Weights of a small GPT-style language model, trained from scratch on English Wikipedia: 18 layers, MLP 896 GELU.
MLP neurons of a small language model. Each row is named by its layer, matrix (up: input weights; down: output weights) and neuron, and shows model dimensions 64-191. Each number is 500 + 25 x the weight over its row's rms, rounded and kept within 0 to 999. Numbers have three digits each.
Before each neuron's rows, "fires before" lists the tokens most often just after its 100 highest values on Wikipedia text that the model never trained on.

fires before: " |", ".", " (", ","
L10.up149:506490486465470496469551501526477494466528501551509501490502506504521482483496480507498525534541501540463511527444539487497487434483533522524489501506519505518475538499506511496489410530465481510464496527509481510492512523502502534489493448507514447481487516515476478478495497505518460531484511516512489470520517482479489507504472455469517504485514494488524465471520494518479511512528
L10.down149:507516528448471464513523508491496524446473517519520503483532485467511487506510495493522550515519474475493500498486529441492512494528508492510511508518544490441509542486466495504478452550495505540457504517451513476544535523513487526509475482476502492467456528508484504527491507489486442507502480519485525498472484546496501504491494524499463498476540541488531513478479533541511510524484

fires before: " |", ",", " "
L15.up682:473506503463486488504491511461500468463470535488473496479517466530498476467515534503511478508469490550506542550529497437468504490523475504459498520510506485535468518485443463475527520512476485510480505501515486484484531554485470536513498522523523488564476547480470520496449481542518479481470443479492484468495488489517498469527527496470482535528493527522484506494491531514546499495544
L15.down682:515501485514536491530503498477495493486469502459504491524532505505511506536505535499487480487542507487488500505519445487537493449521508489506448478540513525493474466471462500507451475507479499484504484452534501500513497462534459521468500489525531522559480488515468481507517520469481494494528511473461533453543510474490523530478498468518464512486492490523527493522485540509511470492479

fires before: "\n", ",", "."
L6.up573:459449507482558520441448511472526548450501523505490468504518465493526484519507466490500515477505502489528458512506507497523489524497492515523482492494526517475520495480545552526525532472496511506462443490538520492503496514455504500530462475447522467516485511543503493502485500466541479510502542490540501529547501521526550515533485504485464509516475501518496463513501494484542499508491
L6.down573:473525541493518506526508497447520458478483489512544462489503500506473502476479504494523489524486506533505507485468502494501543488534458497497476541558484458506462500513500501501489474495486495493529487513533497509509482518447493487465534540525518497497514484495500489521515486495524523481466528485533477496504509502505544498463522443456520485485502484499472540492495494494450511476493

fires before: "6", "5", "8", "4", "1", "7"
L15.up705:498478485505481515466503555467538489508495479534482540483512504506493487478480485510477495488495487480488505539482463523499508506483529459524528531513498495516538484503470504508513516526508513505535439499436538469505525499483489490475487520504510446499475484531511518486472500480506569500497503525486498523454503472542491495522559522506513502487505490452510524497470492468471489510515
L15.down705:493545500472482460500461533471467469483489467499496502436496477473520517535475464496526490518478467472460500458470560490517483473499537487537471533522496483521482468473501538521466499512531522455458548494482459475529516517462543472513503502498525476502497522462479517529516520523501493487521501478499449547547502503524499452487498508482500519526449471448498510513504499552510520476471

fires before: "2", "4", "3", "6", "8", "5"
L10.up743:507515498494515527532532531519468505493466520474498472515490495482553494478516460513497505534524493568510489499459527516493488516499522487491527489477496506489484480529511519523522535509503463496503462491476472568505513487523459496485473488484485541489530499496513484513510568467496536474493458475473468516485474494531430487505513455519506491492486496445538494499485472499516445504492
L10.down743:501523519481518552514484498502503492513512554453523515471514492523487548448508466502505537521461510485513485456497524527482483553502467490516502529504478517501504523519448467473478535486537467527556459483505509524485503494538516470475521494474460505487521492531478494522508497504528503518457547469499513459533448510541465458534513503478512503501507524499508527468490487452515457478492

fires before: " ", "\n"
L7.up858:509490514532507480465436493464508470480500493512506491496561471483491481496501537504479507497524476487485508516491484503547452531508543512505497500499483538493513494508484539509513514516523526484541498478519504512488503504496535520469496453510469497446472509552457509541515466505476508495482543474485495496512488493454488520532458500523491539503499472520498496523469503511546462503492
L7.down858:464486498456484521480481546503500501448519491518515511515479521467465529476529478591484502507487494490507461504475483478511523485499477488507455474493512462510467479479492487505526501545421528467476537474462451561502448474521499482496489513510511493528525515498535466496493502494439508470477520482519460506505487498500476478483495491484523482492511532539494538513529495533471503493511

fires before: "3", "4"
L15.up186:528532510542510448531470528495494510546517484468518518470470482473543508520495492513517521525505517535476492450479464505525489518483496471499527523534516495516525517488477495488505500512493487487550457517507474541469497502499501513491488451518522502508516519484517461528447510474465466495528514509490482532512453468553483475500514511503485476495486472526477531496511521535552491498484
L15.down186:533493527546491535481501509511518486469497497472526498538521516468519491513461493464507526509465481528473531487521504489541490471535459511482536510535467518493502477478522504441545494487460468455500547487498511531446480539461537537532488486490477485499501488498510469479518539499491519519526511519490494525499512469520506509491480483484490490534482530516480488521468513499518478513507

fires before: "s", "t", "se"
L3.up428:496524490437520476531510530501553485452510519480524486487511538542456485478493487496467501480473474542495515484507489492500534467498461484451491484466493507441497477494552515525523518515482541551579491511505496526514529493461474482511485450462485511471485532435515464484478478490524511481513524479514516520519500508516461530497470485496508508466547459492504517527554502463497481511527
L3.down428:505482519488543570498470518467477527494488530506495435502522475514485457510541512483493520511513491480504518490525484485530495497544505504473472493475501515481518502528530444501542473529524521518453500503490547521513457494536502462527510540478511528476505468454489495473494473473528524510510488470497530537478489499492488518533512531509533509508497523477501538509533512516487499519462

fires before: "1", "4", "9", "0"
L6.up176:481484508485511480508498498503547483453498503529473489476497468498519523526513520485522499462517497520499491487507491583491509527483515467499480464498572506533468500515464537505560462487537495487554483502531497480455479440540554496532466505487488490490531500543511505516504532526482517490502531509547477547533513517462528550495486517503508523540536467493528522466519496514483486477508
L6.down176:470497529512472492477487548495511457486447496530486513512536522485495498460516477519493470551469461473503517522546507480513501536484507486504515491447467489502489488532523505462482532497560543539469499496497528452488541489508465526516506474513471510512462479496497479516488455544464477487479488514509510508513554519494486518500454500497471489485524470505488499488545523460545481471488

fires before: " ", "\n"
L11.up656:548493447488480496512518547484496529496477498499530519507489525518493500485479529493544536491502426456506536504474506529490455500497505476530547435545501481519498487507514449512511479488517494477529513538508496489495518523533500484512506490462498478520487518501492483516527512478512451472502530513524478502510501523531498505509507469525495580530484469508478515478533477496493493467474
L11.down656:525493505499512477546530476496505464496495526552477475514517491468479532483500488507524497527507491494522513495514502443484484480488496516535470549465530513466497524501497500510516545477515500505456497531459469502457517490457484551531562456481508519451547510509518476497493484476495457503445527519504469464531494455535501496569486470490521496456512459496498477473512510468490517491480

fires before: " ", "1", ",", " |", "9", "."
L6.up454:492447500467538530498518493508507479503452477457530504515566481463492453480489494473453492464514486514467495498517500497496496493507565431546465502517514469493491515479481510477485498450511511505462488476505515499480511513469500492517505530505495473479501500428513544516470564523493490468513509529494511501565516552505526501520499488527509516490505507476477488486484496482521498492471
L6.down454:500489515499442472501522451475501476466512505483468489505493515482500504524535515510476515487465511494480547485480462490499499487529490541518481521511490512462502476476549501510556505556480485543502478528507502531478502472478470477533508479543494476477495522498518454502502444519485524477505495483482483493496478489525491489463524489480488479511475478538471466511537522481514472505455

fires before: "2", "1", "|", "9", " |", "4"
L6.up779:495513492503484460502556490494523493492484482482511514500510487517518503522475519570529507495492548478486492474500496503492502546526494494512507539493483478478471503478480544543521539556475496507518482493498485532497463519472500528459515470542510517481513504505547502536496493510449490499497495518484434480524520475515530505505440438517489492474500447450529485486488507501480497485534
L6.down779:496517515537469542493498453517507443498509461462494501497504516517462525489475495450494492503522511502513482547504470529500493504507532534481506523569503485491486487515477467482488502518527493487523491515469554455471497525555486483540488518530505499516458481502545497535513527480497519480537456466488515487496492516504462484510527523482505484471467452485463485505486486470532505489502

fires before: " |", ".", "ed", "2"
L11.up428:486498516533499506508469504511469494528533503461526512509515488496550494476470485530527501541495518517496474478513483514500468524498452493499546497484507529487524494512438526515554510495468454530499478496533484487416446481475507464505504518491532510502532501514524439443545485459493483523513462504528529482512508513495483513546517511522450508515485470503514502519483550483498484500491
L11.down428:467503491474481473480458496531511475510500553545521500510521485466433531518480468467526531475439477464509509536449505507489532462525511502497517480500498485499501476491493500521440525491491526467474487515466536509501512511468499519497530524459446490512458471524518537489476444506527498529496468529477503497488489509542507510493502443487513482464513533499535490543507473501554531476489

fires before: "."
L14.up844:520487472565498494499506515467510523472490524505497459509494429522506512469548499528510518492501498501488517507480470506481529440489478520514484528513486496500506497504481480491480537523506520452540491509510563482534514516474529481513518516487506507469507471471493529529499502466450522454471481489451532456451490498486473458520487486499520520493516466487478494477523485564513492527502
L14.down844:513509509477524490477481473533471504504479514505524484527526531480464485527506483472507520514481484518498495509509512491480483554468478537514483484560483465533523531490508524491500499465499535531504453541481508517489489538452507512490501497529513473515515495421498506521462504427514484527495491508444572531494503472486471489517485517467506479511465532474537509513461518532463515505472

fires before: "s"
L2.up425:510470543513501477462491487489528449463476511533512454465486477503518495471505516511466486479491512496450481515520507484474517441479507444513483540494520551505487534503550504461504534474502550494554494503510522508499503495513483504457496500501500517503516459515513551495488513498455494491489477537479528517490508514517479499482496494483485514495523533495517539529541455476484535512537
L2.down425:486508504498533528524487507481493532471520519477479482504496462504537442493505478531503538520495498520465485488490469459515475495517449511495526489499536547473450503500495497484510506516480474498481483455492485538511492512475566450559526517536474486477494531538496534466548508479496488490434515505496486509510522494484514513497466555485542519521501515495527502494498525511477442534485

fires before: " to", "1", "0", " ", "2"
L15.up717:483471498508538496494513506454518493490502493513472547472483564481494510475500498496528503539463524526527529457526526510523497497516514477471525496499480451481491499537532494474476511436497492488508479514506500513464496529519536507493503451510470478471495475472523478501554507502507473544478536501494520454509489484491504535543471467459493515485547493539485482501426466468536500513464
L15.down717:473497540447472527518521520526491510482507483445531493480503488533504526487508504506503452504516484498498487507504490481485516495540535489514523516487491503458515515513526491438513527483533521485499488474500490463513543456507519470478464479504505509569481519462488460476486546515508479509512511474484463472478504537510519499534533502464463551443481466489510499517520490476500501507468

fires before: "s"
L2.up635:478497466460474480481511509504535476497526513528524546512491497503463471535522502477480469442531480528494495526498470489518537511479499538465548498496541503527478481513514481517520548497505530524487483520531517532528539474503537464470497529532468505534492547468487499455483490493464547519500494489475537499485491533501537514532534497469495525563511481499465501509482495494486468503490
L2.down635:511500477482509522519476500497539439435425513464521472473505464515536477535473540473499507505464511482485530523501503505497490511500494515475508516494494495514545483519544499459486506539468474492448476467513527511479489510553469504486516446523502513497483465514506482480525487510493530489455468518473497503483466478508455456527504441536519463484494471506529535542520519481444505513493

fires before: "s", "-", "ap", ")"
L3.up482:470517546506477506527500516508475520436478473558479449488522516505498451482538491523497500457502478529485527501487487488465486500509455502499520540464469511477499521521502473516475518503516522483500490509529515483510468472481448498488493499465482565492473479488492529479536522509493498491506514495497503483501509472516499517463425482485487500489491541517453523548464478467478554490541
L3.down482:489481483512506473518525555498484484495511476486512516497475490521481470478470518504510526475480485513471480545505481545491475452519495486501460519480480484479501502515495485534523486520490468492495495500491490500516546474539512532470515491523467545508518564459512516454510500502497511486529509517554457510491499463471486507480507499525476459528505529528510515500519472512467500491485

fires before: "\n", " |", " ", " =", " is"
L8.up508:535487532499490460523510490533475525498447507524523547498451505536490512472462524481509546494524500523502463499453508516462456525508465493507543509507500477503468489478534521527563511541511497477469484459464515451517542514486521484539472553498499499505496522510494508505500507475519445493485489495510523485540472514453490522510546488496503483536484465489490494509508504492477547479503
L8.down508:524510539475528513489506510500513557522514520476491482482439466498533508548506537483476507475497493490519532507487495468498519507518506543500516468482480494469532493493528486486489475524454504473514455506529457478474498469502466515494470499506511498505508503486487528509508504497511495445485464500519485472462521496478484534444505456495497508462513484534501497484508497505506496550464

fires before: "\n", " The", " In", " It"
L4.up761:464476527520479514496534482471529494505553510496505477510478459488481481486503464521493520538471474501492497488480555488477519515539517518483475448531509472520532473491486519535500527502486508490537489519502432512502503487499468491482519518488527509517491465461536478522543499523461492498501503537490519528477510481479530511487513476519463512503476506533516473470495482480501494500500
L4.down761:532531474473524501513536486497531503507474500492493502512508543512495550522523501520510535512495451472477471489529502495458452526492472500534517526544507501485517499484463518519504521492556462555491508535502502481491491482543489491505538507492514478492509509526549536495510480454515481508505507466517508473523495511521497480475500538492516490485469504490500506527515479531508536488541

fires before: "\n", " ", " +"
L7.up116:487494494498474508501491500492482490503512482524496532523515488484508502496510454434518483480510447496511463517516501472520469536498515531541484507478486519474480522511484533526480492489481497517503500506494519541518553470488496517513476548477457483481542520513515492496482485463475457459524492498487524474549519526508485517531470493509540474489472514492508494545512511514523522478589
L7.down116:502446512453464514496499461486486542464430508493517478459476493496475480458511510498511501513552491483500522449455482524455509526478467494513464436477529497517463503526521490548494497473487511519510503513465465500471500492535520470523491505520474476545507529526542512524504466501451468508497487533496533467475534534545445469527512484522468490464508530511526490480517534550489485501527

fires before: " |", ",", ".", "1"
L7.up509:484473533493465527498533434505492496485490503482496483472526487429517511538490496484505491502504487485499550540497516495513464475555488488491508480478520479482515519511509445452534467509488468523507513495555504534482501514491491517468494471561531484527503535462517503490469550579552500521477499500469517484537472492494497526506451502511485489522482496508507457464483484499521494477485
L7.down509:477501550435534440472523510495472479540487474478535501505474500546513517510495497520424493463478511488521503485465527483514470451518548478550464491487515495489510536459529502468515518503516484512472571529505514465480535512462494519502521482529486515510518492511494513481499482480522510529510456476504515467507484500498489516444476480534507490496471507482477494497503517528520502478492

fires before: "1", "2", "7", "5", "0", "9"
L4.up368:530502516508484519490485506458517475471515522542509478480487487452500512536514538501491495503457500486513483559495502458563491481484461464482469448540490504550533481486483489499494467493487482491501466501491489467501502477491523491535540487507506520454483477499514511523509523508500459494458511512516498497475479486450530481483513519479421539493439513474496493538506472468474505525557
L4.down368:519464488541515478465517496477435467474482514489489522481547519553514518472501451478549524481500483499504482444448528516462479533485507479531491528528505488499488499518507495547479537490474505477495499479495533516485559527437468494464522489530466545504487527511498475504472504496522530530539478521507466501509485551496484538496537462512513529503464489523534495515482454525477509517494

fires before: " |", "0", "1", "2"
L7.up150:528454467497530517469445486536490481462444510542476528500494456454491511502485485487523501523496520501512509457483478477502505486498469455507502489498508485487527487552465502488494475502506494472500509505520522515498486522529494489511484480495492512503525464497495490519461473483542489468525488515475450519506578482549487503534486469476501511571494491492510543539517488483492506507536
L7.down150:458505484550502461449518517471455515487501508503496538533522467524547458508476460540526548515554502518485498465533517467502494545505484530468490494538462464473465490531475501499502475523496535499480496488491487513498482488475496502491487479470491492500503491532515528456501526507474505448508563502524497508533540497469477574466517527525464479489490493499492552482466463501549520502506

fires before: "3", "4", "2", "'", "lar", "1"
L15.up664:479482493498552530483477538511495522472470496474503498482479482497480495485482457507507529528500522539482559473449487513517540531503500491515556473491547520448489511472514472483516498504504469439502477453480514566501483485482505484535460490517476473497515556522460503532521478501468518503453461505477499526523450512519492484506482488472496497473510488554518541520508463524533512458466
L15.down664:504522538493521470495490526505516525470483499528508518464504452465470484497513471503444488526473534457512514531499476479524472480548472452547508495465484505495474509506509494474505544468513501530510496499513520505564459486447480515522529491479502523524498516467453502503546530501509485504551517518484482482512466522505537508535512435448530486436511484468515499489495472486509538492514

fires before: " |", "0", " ", "6", "7", "2"
L7.up450:539439504484505485471520514538499472450499517516512537502532472486503497418469521502514499526508456515513497493538484509511506504538495471513477546445504511470511503469473510519514524451508480543509513521491540514474539487478470515472506531525503520473448532474502512496481533492500499480470478467509518485558508497496502514505516487518483463508463517492505509509525535568515523499522
L7.down450:484525487499451504519510492483520520550477471486467507557510455497495486520532509509524529507467490491512487498505468569509533481512484542501504513515516491494493467514524530504556522453489498512494475514509509518518508460462506468495509465531518472521498506504530501498512485513494532477526482491494495518441520526563498489483506452439502504501502529522489515469481501468499506514472

fires before: " ", "\n", " —"
L7.up890:499519451504475525511494509492478493514457526478512547515510525483476525509473486490543504476517491486511494531492541478507486538480496479504497486500495512475530518478504504494444538489489533474505486475476501513463464503496491474496475519504532476505521526458516490467515529503471498452496499501480505476505556496526490543531477498526486491466460574514485513502517493513486516524510
L7.down890:481454483568464495470503487449487536525484527520525535510540514480526509506528534496503527487488498524509528519536466513486483523477502503521533536471503513516516509506481517524483500516463517523471515479475497481455484514515505502565521493515515494519513534504469439538531511489512500456478468530498511488499491591488514490510478519486533499493498456545491509474516510528455474504503

fires before: "\n"
L4.up895:488487521496475516453495432494529447541481524543509502490496462470492497504510495456502520488534465502534467524486475491463458543526471537520491500489476559529532468504515512537487499515507525490517463499500494477494489506499502535496515468500482486569474496517514565464520492498485516483499504480486486498502506474516518492507476499547515526531486486506519496500503491489531496445551
L4.down895:493500454534510499489504508486501517476490459521503434514530503493493545520466509484486479536504518480489488490489481450508538519502516533527527466523497543521506484456479492525488490466495553481482509530519470507463497465483487506514460514522492536471509489529513486521497505494507526492491468493508450503469479521581480534477496498529533538541494495523499465487457454499469502484487

fires before: "\n", " The", " He", " "
L7.up530:426459501514483494537469505506504520519475516523510507496500474472504533503512496458521508513514538512497471478465511457485490529504491507508494504461498486458492520468504495541524494528482489514528474483517492510486469448500500533530531484472488467510544482541523537490559505503480508507486498494526502489472492518478533471534524524522509507514473529529530491532521486528506525441500
L7.down530:497498510458506484518526476429515514495515486454442497475464506511525471510471525539489492503500528525484509522477494469493507498507528505577537505478468528458551501538476526546510513493481490496543500534484464512468504465512522523488500501567470465518490545506503508523534539464509484523480507513527519499502501540461486478510495466514498478478492516526493497494504517496503504447501

fires before: " |", "\n", " ", " ("
L8.up738:520470512496499521532513510487547512491459530550510495508494502571484536492477477519452556537532501506463497489447548467535455487533530516506480503462511496540470468451546547516506489462514470464509476481496527500501545524527484470511505503474495493507514522530501502458504502493528477494501522478475497483515507528519532525501538464443475481527467515512509517465526476515520472479519
L8.down738:545512572505524471464556498581497524466526499494482525463496469532523459520492528495536488474497505490479496475515483476500535521488482490502487521491510508504474471461497561525480472494463517524519479541535493490498477512523528488527506492512501448525502522504542516494503503544513468501459498513526518518492475518527536444462488470508491518491515513485521478565492496436487492510510

fires before: "3", "2", " |", "d", "ed", " "
L14.up517:494505457496508546493549539526497515535535485482518499465505474503483508555478491503531556544525506510494556499477472483546511470524498497497532509488482483496494481506493544468498493501480507496500491467478528544518472477468508436464447510494474455491502527475477505473479488508508506494502489490538509517472491514509489522529469480500501512498484477508495513493485540475516504496487
L14.down517:505482511512548478473469499446448504505476487475483500477493466470450505466480490487508513495453475501531497462505467492493528530487493480474460548537537496436489468491496499472484507475458480526508494524513489511506515520519496513562507439481509536468457461484484496530477500482499438464482509540467509532481517495524488523506532481527528516495495528462489516503526490516533523515510

fires before: "1", "2", "0"
L15.up604:475501515497477515489488506512530533508496485506513510506477512505490494500497472455545482511518518492497497537460483523477481462484515451510490456453490481525444475549535498470470481513503465415503494482511521481509521535530528516458471517497480528509548475528475490513509500491503468481533473450492482452511503476493518514537490477459477467496504496514503487481498518466537506483494
L15.down604:488565461521491498474454536494498481492522470483546513504506532503529515468521533497515484529485517515495490480503528502500497521460489466530513519504535488487496456508488498490516519493501484495491483462531546472500483451499484469517531481534450500484520490508517470489484511494514467456487492503476535504516494508465500507457516512476526491525480425518496499538483509524519519494443

fires before: "1", "2", "0", "ed", "s"
L7.up15:499481489521510491548496513511488517492539530540517507463532486459536521528492503497495494544519502528485538466514490451501508512476538462456479483525507534466496490515491506546519441502516486475481516487522474497426510531484515546507521495499498507520511496487513501492508518446484482479506513484542496523529479541456508534495505463506505515500524532481536484492441533486477494491461
L7.down15:468482514497458442480490498531492454501492501474499514459494492530490503481499479443526476511508514500570511534468509454490504526493489497512482543452499485543459544557484513508467474463464484501460517557500492490499495517515510523480519492523479508566482510496464546472494508441521490510475500485522518512502467494501490504528514488487515480496543493507510466511479540482465508476507

fires before: " ", "\n", " +"
L7.up709:461462485496490522507482484472532498493512561509540508525504508436518496487461464488513502537488500504498511506507506476524475520495499501491471516495509500466509481480465480535491452511543457515485477487475479509508495533528468520529503502499542521500452508463557513496493474487491518478520516466504518492518515497511502526498457498496520476513487509500503510506476520485543553469473
L7.down709:478507469500540520451501542507483494502488473456477500468451500481480457522519532498508526476503517509486502507481495490537532531526524503549467521500525465505524499504513463491501539467504472490514514501505492508472533515481538489496486488457508458489414507513512491498513517513491495525487485518521470490472491507501463513474540460551495467489522499493454487503507527504494512562516

fires before: "1", "2", "0", " |"
L4.up452:471438506542499498555471526533514526513463505518480464502502526512458474495497490516533509487518516547550523504524490479477514492512493513463515481538493477506441508514442457505492480501518485485522505501511500494509502541535539454495489498458502513519538489514504502514525469508450493528495490436521476493550474493508512499503463498512549502468538512516480499516478496476523502430514
L4.down452:522499531496474489514503519488500510508500532507468488531544537522506496526532472489502517500529497461509516501503492482466513515521494464507518512476496557521494512533501508478508468480504483479488500553496540471486520505560480554457464511468517510485522493516483459516472503450526499459518499504508505460513460496502474468526538494459485463485523508497527489513494504462482519477455

fires before: "1", "2", "0", " |"
L10.up409:478504514547495548526519516456542470474451481524520517468467491499466487506534519537530498493500505520516512527501487520504489483509510453521488463464502506525440508488435483482498525493483529505510487482497499490497491482493519497458499470518500503480516495516518496517554476544503494492491525506497495469476504500460476549504459503509467489516507492509537463502495465473496518488537
L10.down409:505479462498480516513506498536532442550494518517524501538467495498533522536512538482478514501516491486493522517487490479449517514487519453495511516521542465486475523478452514473487532486505496452459511499515564497467551487486487537494519528479497493531478573510479439540479522480492528472530506465518480510482509543460494518511541493524492486489502511509471470530522446506522510515479

fires before: "."
L15.up36:508508506544505514529532508517470491516476569555500462489465497531504488518535491511483517461519502505537508497517508495506407463468477483481524499516444506503533469483470507512522533493485484495537531494484570487497484490486523486501516482495540484494514504430493521498452493510476468492472491487474523504483498488438483458477511539496519506503503497492520524473455532506488502503505
L15.down36:474531467487495496524483452473480498488485503540518493496542490462505487505500497505494528510450499517518480510462500528505476525485520535483525529495497493490473524503481502536492531485444537501477481514487465528469535519475489470516490489542574487483474498494489481502496516485490519474501471478517487503468493466467499562526492501514541525471477469522527497501499479540549517551518

fires before: " |", "\n", " ", ")"
L7.up883:514508466554481461478474490535446495468520526525493468513530557512476463468443518458523511473533492511500482496463498490473497499522514509484507559537503534498481490505495484478495503541493511482477504472545530507488468515459478479499534544451472513527499536551480461449506463540508484503477494535535492502503528522470502513456533426475522547500478483476508503516545475461504525483465
L7.down883:492494561521512492488493463539518486471506512466482524460522495532536448486500501525519499525491501516508514509509508501493487509467506479533531477478488481524552486487506489499478510482503494514531468529497509529493499502477508554496496485523486534502486481505550447500506515447581492545512532525520484497514516533512519460516523529521486491465507483536501435500470522523473486481560

fires before: "\n", " The", " It"
L8.up323:452470508456518556484475474490538491489512509505491494484493477465516501537503524448523536483482518515525474497496484429499512502513526479478507476483550488490525509476446486514505541498519516505505485496509466532481500492516469501506505513475516499478468517502543485534527486470447496496471542524476501521489531466488516494584481500486446527504506503493487476518500523477526516487488
L8.down323:457469543492495541502497469495519493470497487475478509456502475471479517540465501501519495451489497491521497484496522465515522508505485507498514522515502490501541516492504491550536481459513505543498523481474484504463486472500452480498492504497473491536490488499531470495528497490445492507471498503531510518506491540528507504469485494511527506516467533479512531502519518561481502525505

fires before: "1", "2", "0"
L14.up702:544498499478466487483465517548507488446459482547510501485486488469511550550496494480467472508535507432490478538500465540484511468513483515529511529493508480515472459535534467461485479492533495471519486503500511487488495519537517531483435501498486503506511481471489509454486511468495516531475457502508478479495477498507527517515500513520495498494517501483445502487505508462500486518549
L14.down702:528542473465509490477503492461540504504521515456451478480496475514532482491532485520509477502513535456543479540493544513489537554506519483532500464483460465513475519535503483517521504469539468538506516519544482482523476507567508480534466503478495508519488490522505510514565514462510499472528516429482521489496499479520486508504515505493483485502493480504430516491493531494501479443494

fires before: " ", "\n"
L7.up303:509500477499525485440428473504524480485482513488495505546516525496516521499500500465513492485503491486498515468499494486469453475479463534485530503514490493539447471462499500488457493495502518523493480528530504528455581499518515513549545552502513491552512492486479465524509473520493515455487490478516509486535497538520473506479476479511514537498482513477465507555512520503529492488512
L7.down303:533520526490522505447499458533538456504487478472531534494503468507561504515525496515470544509535481459544494518491502525494514456474518515504518479487511504422540511506497466493505495546520546531526480491477497501500499503479478487494494478534482500519523517527513487535492513505491474491521531541511543523503480523534525490492497452496494476467497517550535499508510570504501502493496

fires before: "0", "3", "1", "5", "6"
L15.up335:523534487490498518493492523483524523468473493481463484496429492523501530515456485528480469509459504470486477539505488456511499487498473460481513520506489484512492492481483468488522524475500510518516515490468554496489523451530508470488529454495511467521480514523536488525455470497533537499484502495502483508523513474484509521531503514493531466484541462490501510501527513488494537486517
L15.down335:530508508480482499522502489484477475504520544514472509526479481487552446466502463432532471495537504483477471420539517494496484531510509501572519511523519511504502473502495473497486480512478477487500500483513480528512501490518486490474521518485483528510489524506502512475502500530467544507498454508491502495462456527470493437540542469455517476508512518535531497554501515497515503500512

fires before: "s", "1"
L3.up680:487526476470490504470468475539502464510510496524452494509500442512499519571514529525512495491490454480475469536489501463443525473481496504517492505455474510480529480523491498494517516515504477535470483488519510502494468501494547535485505490447494476556528520524491507550533471488481503535475505504463493536458505510531522474518486514491510507521527478516490511530494478510499489506512
L3.down680:458495506503469499517502530459522457535493488457528499540432524487540521523513486505510494478512503465492502550487473557541508476481498510498457480454472491515488502544523475527507482472425515525524460468485499499506529479542476518544508494506489525490532452468510492426470520463500499493517482515475506456525525489499516544533513442499458509487491524485540489503515523537491524517497

fires before: " ", " the", "\n"
L6.up462:531501510516498441485486482534512564511514531483538532516542495485506474493494513482460466527497500489479503504486514490478532521510532494544523538500504507475456469469530536515537533478511479488541478470499500467541485468498474506521483487456530453537495541500511474484466522511484508465530528482524491479522518482453517470536534451536507509519488492519452497552520514476508529523548
L6.down462:511485522496535509496473541517469516464452491505474498488518508544519524538485440482521512469497479504490501514478493530535465519520513494524484501458496485515527539469521517505507441530532495502527546503540534461499519535494539480488522504507463476476529514448477492544542492523468508500491519483481505530478485531502465532486507512525482477480466479519538476497501463500513445535456

fires before: "\n", " |", ".", ",", ";"
L15.up386:445453479502503483537493496521545515529536510514520497532503502508508515501488507484497477438493503497482489468491514496483447532477469511522517475500513479537468515504498455511520521499515474463521508479515500535430512455473537480527498511476444521522498530458456464501498489483511499528499443529509496484527510500527486501459528528517526546515482481487497546513471460498495479468485
L15.down386:531494521478558491505459506499476480539435561535484457497493469510474472522470460483495543532509491534496526517488463469505519521524507466508431514499553466501525477509511546492555508473473508526473498524491521509490476506467474502519479550513495547523528482505517473508469499498503500516509525501514477467482522498515536488467503462480474513477490525472485525494490495488498499471506